{
  "d_model": 192,
  "head_dim": 32,
  "activation": "tanh_gelu",
  "bias": "all",
  "optimizer": "adamw",
  "grad_clip": 0.5,
  "warmup_steps": 228,
  "seq_len": 256
}
MLP neurons of a small language model. Each row is named by its layer, matrix (up: input weights) and neuron, and shows model dimensions 64-191. Each number is 128 + 32 x the weight over its row's rms, rounded and kept within 0 to 255. Numbers have three digits each.
After each neuron's rows, "fires on" lists the tokens most often at its 100 highest values on Wikipedia text that the model never trained on.

L2.up437:090088136083165174106096146152151124133091125136140127152145124109125148190123123132169095134115083142150167147129137184158063145162129133107111096108109168085066153126137107120127101117153169108121155132195117120087082122116166113174137126121121147123142207139193140143091117119111184087109110119152153178004158103128096157163124142135122144116097116087195118111155070151121149074127
fires on: "an", " –", " Bronze", "g", "or", " European"

L2.up48:129100116132166147077133180115104176066140091113135124103166129129215200161063185152152129135137089125141153137142140166150089143123162213135141160143148112143103176106127182133154220060157163170114075104124120062105081143102106088177118129126076142110080163117119121141147118095111125121123116110094122139108152081100133110145123107103123055187119069062180114106167131136126083154112
fires on: "ig", "c", "t", "g", "sc", "oc"

L2.up406:159098128198154130111119087169144121117189121101133129161101060170190143136114108119118094134134137101124113115151090144101112144111154124198139193085173074101133129149138132085156049145111105077154132139079124086109148151055106104144112168139122136126178138108135142124159131117105205118119094047093139112121245110064102086130137150133137140110102136154086013158146137163117150154126
fires on: "en", "il", " In", "is", "id"

L2.up518:115140120090155141113121128190128167146206082150163109133099089173134132114150143126061140148152081120117105107147196179180106167168136089155167115117073120104125165171141201163103083083120090092154162160087096148156120122117169129119066116094123147121174185108127129172127111115137128091131121109114161144114138126115125131164103174149117083124137084113098155141179205176101112137110
fires on: " August", " May", " 1", " March", " January", " 2"

L2.up581:116123161077100126125179102202131149078156096102158105102185112153126122111125110141132109133091148133160148086140196122190087108148144169188154065113081152066051100127181143091150144104135185112115143159134126125065138107115106118145109127159134119083172132120157137169105160066166133107131193126107155111090187078158138111151106129091127173117155103137167122141133168187121095134075
fires on: " USA", " FRA", " m", " CAN", "I", "A"

L3.up47:134129175151168133125082080228140141147115111145099141115155132132124130107185181128196093136126141143100079153183171176089067121123065181179125107148128090135142159151136135130126120093090095127112101146117112165062138142162095153071108115112128183146141115114068144157179162159116124071134105079152127157170182168129169084123114107121127114113181099149108136070082094135061114109106
fires on: " To", " Fu", " to", " By", "uki", "po"

L2.up133:112126079159122148120166157135083164145113118121133112117126123096102194155088096157146173148131136135129143077128197131119139153148158125128136125126162145113106142116157133134149122114110152163200124067079093078104205120089182124192147086134122187063108113128126114148170122114105115078069162081053142152061135126144122143099136073116141128125086079134138098148112141160126125116151
fires on: "te", " Center", " climate", "m", "Col", "cial"

L3.up704:111133125131149124089130120135090107050123119114210163155146070174087129121134138163146136133108096115099151100169137162187135087122109159130064090150097175185155201168105169112147162051137119126125183073109141113122128102129086030122121109056126092153139144164164150143113119135155138110123133139171177155130092082102119130144072173163133125081148112120108121103164137130104126132173
fires on: "-", " En", " v", " All", " Si", " Sc"